{"n_layer": 15, "n_kv_head": 4, "norm": "layernorm", "rope_base": 10000.0, "tie_embeddings": false, "init": "uniform", "optimizer": "muon_variant", "lr_head": 0.00545}
MLP neurons of a small language model. Each row is named by its layer, matrix (down: output weights) and neuron, and shows model dimensions 16-79. Each number is 128 + 24 x the weight over its row's rms, rounded and kept within 0 to 255.
A block is one neuron, or neurons of one layer that tend to fire together. Before each block is what it responds to, as a language model described it from the Wikipedia text at the highest values.

Markdown table separators
L2.down462 [126  79 123 144 130  83 123 133 167  95 124 114  96 113 128 124 148 122 147 126  86 117 173 136  89 140 128 152 110 168 146 144 134  80 117  61 131  71 100  95 117 110  60 156 122 134 133 107 162 148 126  87 134 123 157 120 104 129 137 148  67 124 133 141]

Abstract personal/emotional words
L2.down4 [155 133 115 111  97 106 174 149 157 105 133 119 129 133  78 181  63  89 122 129 132 148 147  96 152 115 140 119 108 149 139 139 141 117 127  85 100 141 136 140 120 117 120 121 107 122 116 118 110 153  73 119 130 123 113 138 128 154 161 140 154 141 101  91]

Clause boundary connectives
L12.down752 [107 137 151 139 167 108 141 136 135 138 130 130 137  78 146 149 170 115 116  99 164 101 124 133  99 106 128 128 169  87 114 118 135 145 164 125 101 122 148 104 131 127 173 173 107 133 108 127 114 141 122 158 118 158 135 129 148 117 121 133 108  98 111  33]
L12.down972 [137 161  87 134 116 151 183 139 112 128 111  86 152 132 114 148 137 204 133 133  87 108 124 112 127  70 149 141 142 136 150 126 115  47 157 128 146 114  95 110 138 144 156 103 162 127 138 116 158 106  88 148 136 115 157 116 135 135 149 165 124 128 171 120]
L12.down1065 [130 114  91 105 128 153 118 154 154 110 119 136 127 137 125 146 153 172 148  91 133 163 157 112  97 102 131 168 162 127 142 142 120  46 137 115 104 151 119 128 128 154 199 148  95 101 124 101 106  59 128 151 122  96 166  87 126  84 123 142 139 100 151 125]
L12.down1226 [100  86 137  96 122 112 123 120 123 105 123  88 153 108 110 127 112 187 175 103 124 127 132 103 111 151 147 122 153 137  98  92 172  84 164 114 143 125 149 154 112 170 131 165 136 131 118 133 101  80 156 116 159 116 143 139 159 161 116 117 139 134 130 151]

Quoted critic prose
L6.down113 [124 129 173 148 138 107 164 126 106 140 132 142 115 101 132 195 115 124 122  83 149 123  96  90 129 198 114 117 164 130 120  92  99 124 107 117 129 151 125 161 181 135 155 102 107 120  88 172 149 155 119 101 102  95 143 142 149 173  79 189 182  86 139 103]
L6.down192 [145  77 146 114 135 149 135 112 109 118  75 127 149 131  92 125 101 118  95 124 153 132  75 119 156 122 123 143  93 113 160 153 156 156 105 110 130 131 116  94 155 119 125 123 149 125 111 178 123 118 114 151 119 118 120 145 153  90 165 104 113 121 131 136]
L6.down220 [ 89 169 141 147 126 118 120 122 135 110 136 120 124 101 145 154 101 111  95 101 142 139 107 117 129 137 125 106 140 132 127 120 166 154 138 149 151  58 106 119 154 141 129 139  83 150 136 134 143 213 108 139 116 131 123 163 136 122 120 131 109 120 120 103]
L6.down256 [ 96 123 157 132 126 113 123 136 133 132 151 120 104 113 150 137 118 150 111 153 105 140 135 105 125 121 144 162 158 129 119 126 129  45  86 103 151 148 128 148 136 115 113 106 117  86 134 114 153 126 132 115 126 179 153  86 111 155  77 123 139 117 132 153]
L6.down570 [121 130  83 127 159 142 120 165 121 136 151 144 155 128 118  68 122 139 125 115 126 141 132  78 139 142 133 127 131 127 100 131 107 146 105 126  92 142 117 132  77 111 130 112 101 102 126 130 123 120  49 123 119 140 169 132  67 123 127 156 157 172 130 147]
L6.down623 [133 131 124 119 171 107 115 136 131 156 130 139 121 131 147 114 130 125 130 158 144 117 128 125 104 120 111 138 135 144 190 120 148 106 100 146 157  98 101 157 156 130 147 102  82 121 130  97 128 148 153 147 121  95 135 126 136 114 145 128 104 129 109 137]
L6.down682 [134 123 107 118 120 173 123 146 107 109 134 122 105 120 140 162 132 131 133 105 140 122  86 158 144 104 110 168 131 140 144 146 164 133  70 123 103 129 107  77 138  82 142 133 176  67 109 122 113 126 133 119 117 129 136 140 149 143 144 144 136 134 110 129]
L6.down822 [140 156 152 130 108 125 121 117 134 115 150 135  98 141 100 120 123 132 144  94 139 126  98  87 133 103 102  91 118  52 165 125 111 137 156 119 162 108 136 133 129 120 139 124 136 101 147 121 140 130 118 152 154 126 113 151  85 133 126 138 141 131 146 156]
L6.down893 [132 145 146 129 119 171 119  74 137 164 138 153 148 142 155 128 147  86 102 169 127 157 112 100 177 147  85 161 153 143 137 135 129 106 131 130 142 160 112 106 136 135 145 139 119 110 175 129 111 139  61 134 157 129 113 134 101 115 164 136  98 159 123 117]
L6.down968 [145 123 133 139 107 125 121 142 133 133 145 137 138 136 160 108 108 140 153 152 122 125 123 107  98 118 137 149  69 109 118 126 141 130 117 118 121 141 107 123  91 113 146 147 158 120 139 151 152 112 122 155 154 132 119 131 149  96 169 133 157  96 117 138]
L6.down1091 [178 131 101 107  77 117 118  99 134 147 130 123 132  91 129 147 140 159  93 148 105 135 118 180 130 129 143  88  76 169 123 118 172 167 106 119  98  99 132  84 192 146 174 132 121 138 131 121  98 121 153 160 136 140 103 123 143 136 148 149 172 174 175 114]
L6.down1112 [147 161  96 132 135 122 129 133 142  99 143 136 127 102 126 129 132 124 114 145 114  99  96 137 152 125 147  69 145 127 120 153  64 129  94 109 177 121 131  98 148  65 159 129 137 113 131 148 162 146 130 147 128 117 144 135 174 145 139 136 159 159 115 106]
L6.down1282 [125 146 149 133 103 142  98 147 139 102 121 135 139  66 114 147 155 141 110 114 124 154 111 134 166 150 153  80 139 122 178 135  87 133 138 121 134 123 157  70 119 134 131 102 144  89 147 106  98 129 156 125 137 143  98 150 150 138 164 171 156 132 158 152]
L6.down1638 [159 167 106 125  96 144 148 119 141  98 107 144 151 152 188 139 159 108 158 102 152 156 155 125 136 151 121 105  88 163 138 123 165  86 144 111 143 135 154 122 105 124 118  94 116 129  88 105 130  87 114 120 112  89 122  87 106 126 107 137 142  92 117 145]
L6.down1885 [110 132 118 133 121 123 134 131 166 120 132 129 122 145 134  91 123 147  96 135 129 155 123 124 158 127  90 139 117  99 118 111  90 135 109 121 101 152 139 172 174  99 138 141 154 102 105 135 119 115  95 105 129 119 155 148 132 111 122 119  77  97 134 116]
L6.down1924 [156 110 138  96 134 119  83 107 121 135 147 136 106 102 138  94 171  93 130  85 131  89 135 108 123 110  99  92 169 108 126 127 152 120 112 168 144 100 155 138 133  97 112 143  64 126 143  96 151 167 135 103 162 107 148 126  90 127 124 113 140 174 112  89]

Sentence-opening discourse connectives
L6.down51 [112 158 130  95 108 121 114 141 118  91 117 135 137 139 123 111  92 153 133 114 123 143 182 153 106 126 173 128 135 118 109 116 136 147 137 146 111 126 145  80 139 121 132 128 132 160  99 136 132 128 150 154 130 124 163 148 125 159 138  99 102 109 143 112]
L6.down55 [106 149 160 131 145 141 110  72 106  68 137  92  77 126 110 110 103 138 156  85 124 175 138 179 113 100 136 103 100 141 127 123 105 146 107 134  94 159  81 130 117 177 108 156 120 143 134 125 120 114  80 104  81 108 115 122 105 125 114 171 130 126 160 126]
L6.down148 [136 139 130 126 153 154 147 120 116 121 118 101 120 113 123  98 129  65 132 108 150 118 135 166 132 164 109 137 179 105 132 187 152 140  95 103 134 104 155 116 118 127  59 137 128 169 139  92 105 154 166 162  87 130 141 100 164 114  99 144 159  76 154 108]
L6.down190 [109 142 126 119  95 176 152  76 129  69 168 143 136 137  92  99  82 152  88 146 117 129 142 116 130 102 156 155 147 161 126 127 141 141 147  96 165 147 122 119 117  80 175 115 108 147 142 111 113 121 150 152 146 158 146 134  96 157 104 145 173 129 147 147]
L6.down527 [105 104  98 124 165  90 127 148 150 175 117 151  85 138 127 104 114 147 127 153 123 143 152 147 128 134 121 144 134 101 197 170 132 105 105 129 132  94 124  76 119  95 140 126 125  77 162 131 112 150 120 144 113 121 142 120 165  77 160 148 141 126 136 110]
L6.down612 [131 137 133 150 159 144 166 112 122 153 139 122 113 128 123 135 156 124 120  95  94 185 123 117 142 156 132 143 150 122  98 111 164 103 174  90 135 109 136  90 155 156 160  81 123 106 117 137  79 154 152  98 166 146 123 182 102 131 116 112 134 130 107 118]
L6.down758 [132 137 124 151 119 106  85 138 108 139  96 147 107 115 106 159 130 136 119 153 131 144 157 105 122 148 120 119 171 134 129 121 136 149  94 117 154  99  99 131 118 113 146 101 107 139 128  84 145 126 102  98 113 121 152 101 151 154 120 155 145 140 108 122]
L6.down853 [ 89 124 146 118  91 134 110 168 147 146 130 162 135  85 118 138 183 113 163 113 145 179 110 124  98 149 151 123 130  83 157 139 168  88 129 157 144 131 172 121 143 105 127 132 103 104 166 118 153 143 151 101 111 124 109 150 130 134 143 153 106 149 132 120]
L6.down889 [143 146 139 114 115  93 153 136 133 138 118 114 105  93 149 119 150 122  83 136 141  87 119 110 105 130 101 125 169 137 118 125 130  91 147  84 138 131 104 149 149 127 108  91 117 136 106 160 132  91 159 158 172 187 132 134 126 148 119 114  98 135 149 143]
L6.down1144 [121 170 132 123 148 105 120 162 157 146 136 116 139 131 129 116 106 134 133 128 129  41 125 150 128 129 149 138 138 124 122 148 132 102 122 148 150 103 100 118 115 126  88 146 144 115 108 124 136 148 142 140 167 117 150 114 158 140 167 111 108 154 144 104]
L6.down1373 [125 111 122  96 118  87 111 133 124 141  98  96 146 165 141 137 122 181 121 123 125 134 145 117 118 112  96  83 104  97 156 106  86 121 140 100 134 107 137 138 135 125  94  94 135  88 102 118 111 119 137 138 134 140 183 102  87 146 162 139 101  86  94 126]
L6.down1596 [120  98  87 115 116 129 137 109 111 120 133 138 100 123 107  74 147 121 165 112 153 136 121 117 107  82 126 100 162 131  98 113  70  77 141 133 150 154  93 161 109 103 143 147  69  95 117 107 173 112 130  94 122 125  77 109 150 122 127 147 132  94 165  94]
L6.down1777 [149 110  80 138  81 116 117 145 119 106 146 146 156 128 177 138 124 118 128 147 121 130 124  98 102  59 124 125 178 125 117  94 133 118 124 119 201 133 141 112 146 120 164 130 151  99 141 109 101 122 140 140 147 135 158 102 109 106 134 137 123 160 103 133]
L6.down1820 [131 157 130  99  82 110 139 149 159 127 170 101 146 148 106 144  98 141 175  82 158 125 145 107 135  88 129 152 131  92 132 132 131 172 135 105 164 111 122 146 126 141 113 102 120 130  77 161 108 105  81 151 149 117 165 135 130 143 115 119  91 169 131 135]
L6.down1949 [139 167  94 120 148 106 128 122 116 153 111 125 105 133 104  88 102  80 117 150 122 142 140 169 127 113 151 105 162 128 185 126  94 119 103  95  97 119 177 133 146 105 121 165 124 140 148 112 108 172 161 136 124 145 128 117 132 167 107 118 156 111 156 159]
L6.down2004 [120 168 174 142  80  63 151 111 116 104 101 109 129 137 139 161 138 118 146 124  91 100 111  97 103 104 188 129 145 109  99 128 134 127 159 146 142 156 133 132 160  94 123 120 135 136 118 163 148  82 114 170 154 151 145 136 123 181 100 136 109 147 130 147]

Military unit contexts
L12.down101 [111 116  93 123 127 170 143 169 115  79 117 126 160 119 136 152 146 163 127 101 125 117 168 187 151 166 176 128  93 131 107 118 105 127 119 144 120 133 145 142 141  96 166 127  80 125 135 147 122 152  73 127 114 152 112 131 157  97 125  82 135 136 148 107]
L12.down145 [ 82 125 124 151 113 102 160 148 126 132 131  99 151 121 127 155  78 132 123 129 123 160 117 129 104 150  91 154 103 138 194 144 143 117  67 138 114 137 127 156 127 109 115  86 141 142 106 129 124 126 117 104 142 148 132 118  97 146 150 159 147 116 133 138]
L12.down1367 [104 140 105 172 151 109  90 101 142  98 139  70 112 155 137 127 147 145 119 135 146 142  92 130 133 110  65 145 134 118 136 131 104 118 187 105 158 138 122 101 167 140 132  88 133 149  62 154 130 141 145 146 172 138 129 124 144 131 171 141 152 114 109 135]
L12.down1491 [180 132 156 124  94 102 153 119 145 110 112 136 137 145 137 174 119 138 134 112 104 173 173 165 178 154 137 143 107 118 148 134 130 143 128 111 133 168 131 163 127 132 127 148 132 143 106 170 114 116 142 126 101 172 115 145 108 114 185 125 156  89 128 138]

Unit-rate slash
L6.down131 [148 175 127 136  78 124 141 155 137 116  86  97 133 116 126 149 165 164 117 118 109 125 150 141  68 138  91 103 147 145 132 139 118 140 117 104 142 127  77 155  87 182 127 131 154 119 126 114 177 127 131  97 129 144 142 187 126 151 157 127 111  74 140 154]
L6.down261 [137 110 125 102  92 117 158  93  98 125 207 104 153 121 156  95 135 168 159 127 153 131 180 127 118 116 110 146 114  87 134 120 151 146 101  85 116 159  79 123 166 147 131 150 158  89 131 136  93  93 145 131 184 159 125 128 147 163  96 101 115 151 148 100]
L6.down274 [124 136 106 131 122 141 140 102 130  96 128 131 169  91 153  94 105 136 147 136 163 115 127 135 155 100 110 143 128 171 132 152 119 121 126 178 121  84  93 123 125 117 141 157 141 105 128 110 117 121 137 122 125  99 153 138 135 135 125  85 145 129 115 143]
L6.down717 [113 126 136 101 137 148 145 144 102 140  94  80 134 125 111 140 165 131 132 201 125 128 122  99 130 124 103 145 147 110 135 155 129 120 113 104  99 108 126 107  89 104 114 132 128 124 150 120 142 169 100 145 152 104  73 135 102 136 128 110 128  96 120 128]
L6.down723 [ 85 159 123  97 131  80 127 153  85 130 175 190 122 140 127 125 142 151 159 138 137 142 173 138 128 111 141 177 166 106 132 103 159 146 155 129 128 129 158 144 146 111 145 152 117 121  80 122  99 146 141 131 118 151 136 110 109 163 125 100 131 129 122 111]
L6.down905 [131  99 127 119  97 109 122 126 144  81 136 135 186 122  95  97 120 102 132 103 131  91 123 137 131 109 104 143 173 153 117 129 118 143 119 158 128 123 186 133 114 141 137 169 167  92 137 122 148 163 129 137 149 136 144 136 128  92 145 169 150 143 120 104]
L6.down1078 [153 119 135 125  98 133 134 156 130 121 151 139 107 120 103 151 103 134 136 149 115  97 121 122 122 155 114 101 135 143 134 131 151  91 161 158 148  74 147  99 123 109 136 105 120 155 101 127 122 128 135 120 137 195 133 100 103  96 102 172 117 180  92 106]
L6.down1151 [112 101 155 101 145 139 105 134 108 168 138 117 120 106 138 139 123 136 146 102  71 145 147 135 122  97 143 119 155 113 172 160 121 127 135 166 135 160 161 168 121 131 113 134  86 154 107 113 130 115 114 107 134 115 132 135 165 142 101 163  98 145 108 104]
L6.down1152 [144 164 118 122 136 154 144 177 168 113 102 152 164 166 102 108 143  97  93 131 131 141 131 107 127 120 124 140 121 107 135 117 122 148 126 186 126 118 153 153 109 135 129 138 123  96 116 172 148 105 127 114 114 135 176 133 135 110 161 124 132 116 109 118]
L6.down1328 [133 142 132  69  91 113 140 119 132 113 153 161 131 157 105 140 137  68 114  93 126 103 151 133 110 121 124 180 127 166  95 161 133 137 124  80 133 138 123 137 111  89 151  91 101 132  76 157 107 110 189 119 118 149 149 144 151 147  76 121 165 134 120  91]
L6.down1399 [137  96 159 122 107 139 146 152 121 143  92 150 120 136 156 136 123 169 148 139 141 133 112 137 154 170 138 159 103 118 170 147 130 102  79 123 177 117 165 137 153 135 149 138  73 134 143 122 143 130 113 149 129 106  75 111 104 101 105 125  95 168 109 109]
L6.down1530 [125 151 129 136 188 123 135 140 149 106  94 116 122  84 152 111 122 139 124 121 143 150 128 148 132 124 152 127  86 169 142 132 132 103 115 106 131 152  90 128 132 138 157 163 158 102 139 140 128 141 128 153 132  90  86 123 150 116 127 127 118  96 123 111]
L6.down1602 [146 136 109 112  84 133 166 144 160 103 144 115 122 103 141 125 166  76 153 139  83 102  89 135 139 128  91 126 141 162 127 139  96 121 112 136  88 127 147 119 127 125 135 144 147 143  87 128 142 106 121 134 107 114 172 131 171 111 131 168  94 146 156 152]
L6.down1627 [111 164  88  88 127 115  85 172 106 122 138 110 121  78 114 116 124 150 141 172 130 108 145 104  98 149 113 161 135 116 203 161 139 134 167 117 148  89 123 129 113 130 153 121 131 154 137 123 107 106 104 144 161 122 181 159 145 167 116 127 101 129  87 137]
L6.down1945 [130 132 120 128 122 117 143 125 140 108 132 160 111  88 130 165 138 183 123 111 127  86 111 139 151 112 108 108 123 173 107 123  96 122 142 131 144 133  88  76 143 133 130 126 115 108 126 153 128 114 123 129 153 108 120 154 129 162 122  97 134 118  97  95]
L6.down2025 [143 131 124  80 100 114 150 109  83 189  96  90 164 117 118 102 161 132 151 100 166 113 190 105 100 130 105 115  66 196 157 124 146  95  99 154  80 101 105 142  95 123 130 122 110 118 159 116 132 147 100 143 142  93 119 103 134 120 153 118 159 172 137 165]

Counts of teams and groups
L12.down407 [158 130 126 111 107 133 156 149 106  79 120 152 132  98 125 103 110 143 139 106 136 121 106  99 146 128  82 124 101 132 136 176  71  84 138 119 119 111 100  87 115 119 144 124 132 129 136 100  86 122  87 123 143 144 127 134 136 141 186 120 159 121 129 154]
L12.down577 [158 129 108 159 128 120 128 128 153 128 122  91 127 139  91 119  98 162 108 144 145 173 131 150 137  88 141 140 114 130 182 118  96 121  97 168 128 139 135 107 153 144 155 211 116 121  95 135 130 111 124 122 111 125 136 131 139 163 112 124 149 142 168 163]
L12.down1019 [148 114  95 163 119 142 139 119 138 138 106 123 129 129 108 142 109 124 102 108 137 141 125 114 137 139 138 122  75  91 103 114 106  97 131 167 178 102 125  97 124 101 123 137 180 104 146 115 112 137 112  83  80 111 132 122 150 138 118 149 140 121 161  95]
L12.down1092 [125 161 148 128 113 120 111 125 130 140 154  88 121 158 104 207 179 105 131 132 126 110  99 120 118 121 146 120 101 123 115 145 147 119 174 142 158  95 112 131 137 157 144 127 114  79 190 159 124 161 105 100 103 128 118 126 128 139 128  83 105 111 121 129]

Post-preposition phrase words
L6.down150 [128 144  82 133 139 159 141 166  99 100 115 167 133 147  88 111 136 111 122 117 190 144 143 128 122 129 126 172 141 109 148 109 164 107 164 132 148 129 119 137 157  87 169 128  79 136 144 138 104  95 129  99 119 109 188 115 117 165 117 118 137 161  85 115]
L6.down346 [152 119 136 148 172 139 129 113 120 110 110 152 117 144 129 144  90 114  70 149 142 102 127 122 163 121 122 150 106 141 133  97 130 174 110 100 172 117 120 122 108  44 170 113 141  88 123 145 135 120 175 133 166 136 163 129 121 145 116  86 134 151 121 134]
L6.down454 [111 109 144 137 146 127 144 140 120  91 147 130 132 161 144 128  85 131 125 128 111 158 145 125 116 151 147 135 113 111 103 120 150 131 137 151 112 115 127 149 125 183 129  96 133 121 135 133 123 155 141  97 132  93 104 123 169 148 116 137 118  76 107 155]
L6.down922 [125 134 117 119  97 137 132 158  64 117 141 144 139 119 102 156  92 176 100 126 116 129 151 136 129 150 143 108 144 121 195 130 109  81 134 127 117 120 149 141 133 100 111 137 150 135 146 100 141 173 153 133 116 114 142 114 147  98 108  86  85 143 163 130]
L6.down946 [136  97 103 110 151 162 122  87 150 158 130 122 109 123 102 138  99 196 125 122 107 143 149  96 119 144 142 143 137 121 130 139 156 137 171 110  93  98 133  98 144 104 165 134 160  97  82 159 117 104 120  85 131 124 144 208  99 125 166 150 103 158 104 130]
L6.down1309 [137  94 117 150 119 141 120 155 134 124 113 126 133 111 138 133 174 128 122 134 156  96 134 125 150 111 165 174 130 116 147 149 123 125 132  86 135 142 101 107 143 154 141 146 107 131 117 176  94 114 113 120 109 110 122 114  98 112 119 133 125 134 130 164]
L6.down1350 [139 133 128 105 142  93 163 143 156 102 110 118 110 104 112 171 141 131 120  97 189 124 113 148 104 114 120 190 107 138 103 115 138 132 114 143 162 123 114 112 153 124 142 146 144 137 123 114 147 102 112 108 144 190 129 106 134 179 137 141  75 163 144 150]
L6.down1378 [122 135 116 106 119 166 167 113 104 125 129 118 135 168  88 152 159 138 108 148 132  97 102 114 161 130 134 126 120 168  71 103 128  44 160 145 135 137 113 161 136 112 164 129 130  86 101 157 135  98 109 147 156 110 104 178 107 147 130 167 148 100 132 123]
L6.down1520 [153 132 102 102  96  77 121  80 158 104 110 108 103 126 161 165 136  92 190  84  62  68 116 132 118 118 140 130  79  92 150 159 151  97 160 126 154 161 154 167 118 164  87 118 112 135 150 144 126  67 148 105 142 159 125 135 123 156 156 139 143 137 142 160]
L6.down1578 [ 98 148  94  99  87 119 147 133 127 184 158 151 113 109 125 146 159 131 137 108 102  97 136 131 133 110 162  99  71  89 103 125 119 150 163 132 107 151 139 107 143 125 140 111 143  94  87 157 113 135 102 117 102  99 122 101  85  76 135 162 127  95 125 153]
L6.down1645 [151 176 144 150 143 130 119 129 107 109 142 131 125 129 128 160 159  98 177 117 104 148 167 139 102 134 106 141 127 150 161  82 114 101 100 160 162  97  92  94 124 181 158 146 167 168 146  88 127 117  97 136 129 172 178 122 114 150 156 100 140 104 139 144]
L6.down1666 [100 131 138 138 141 132  99 142 115 171  99 113 148 144 127 164 140 136 153 154 106 112 123 153 141 124 130 133 119 153 114 116 144 137 137 154 107 112 107 156  98 127 176 136 167 148 163 127  78 139 119 122  94 127 143  88 110 148 121  95 122 166 109  97]
L6.down1814 [ 98 179 122 165 117 108 114 114 128  87  96 138 153 130 102 153  96 107 170 119 107 131 140 112 115 104 113  94 175 159 131 127 121 152 151 139 135 136 130  80 153 113 161 117 144 140 125 138 103 107 150 170 144 121 133 156 124 139 151 127 122 122  95 145]
L6.down1874 [133 146 137 108 134 137 139 130 132 100 115 102 138  73 113 100 116 135  87 112 108 132 114 124 123 123 124 126 140 136 144 119 176 131 137 139 127 121 131 155 164 146 185 168 130 121 126 125 184 145 123 144 121  96 103 145 108  89 134 130 113 153 127  71]
L6.down1940 [ 80 151 125  85 163 114 126 196 133 154 158 124 121 150 146 100 162 144 138 100  85 115 112 134  96  97 102 154 129 104 166  98 112 103  90 124  99  84 120 116 130 108 111 112 136 118 148  80  74 123 155 116 171 111 146 127 163 107 107 182 139 132 106  82]
L6.down2019 [138 117 116 116 109 162 114 102 163 135 104 133 129 152 138 136 133 107 144 120 155 114 135 156 130 112 125  90 149 122 114 134 166 132 109  96 117 117 131 114 141 106 133  98 130  85 108  93 104 141 104 133 126 134 157 146 103 153 121 131 154  98 156 113]

Causal and discourse connectives
L2.down47 [150 149 132 120 137 119  87  96 156 153 136 112 138 135 159 140 144  79 131 139 106 131 112 112 130 131 135 111 156 144 144 121 144 100 132 117 111 136 130 114 130 137 109 110 137 105 124 138 136 115  95 143 128 121 129 165 135 103 147 148 169 122 132  94]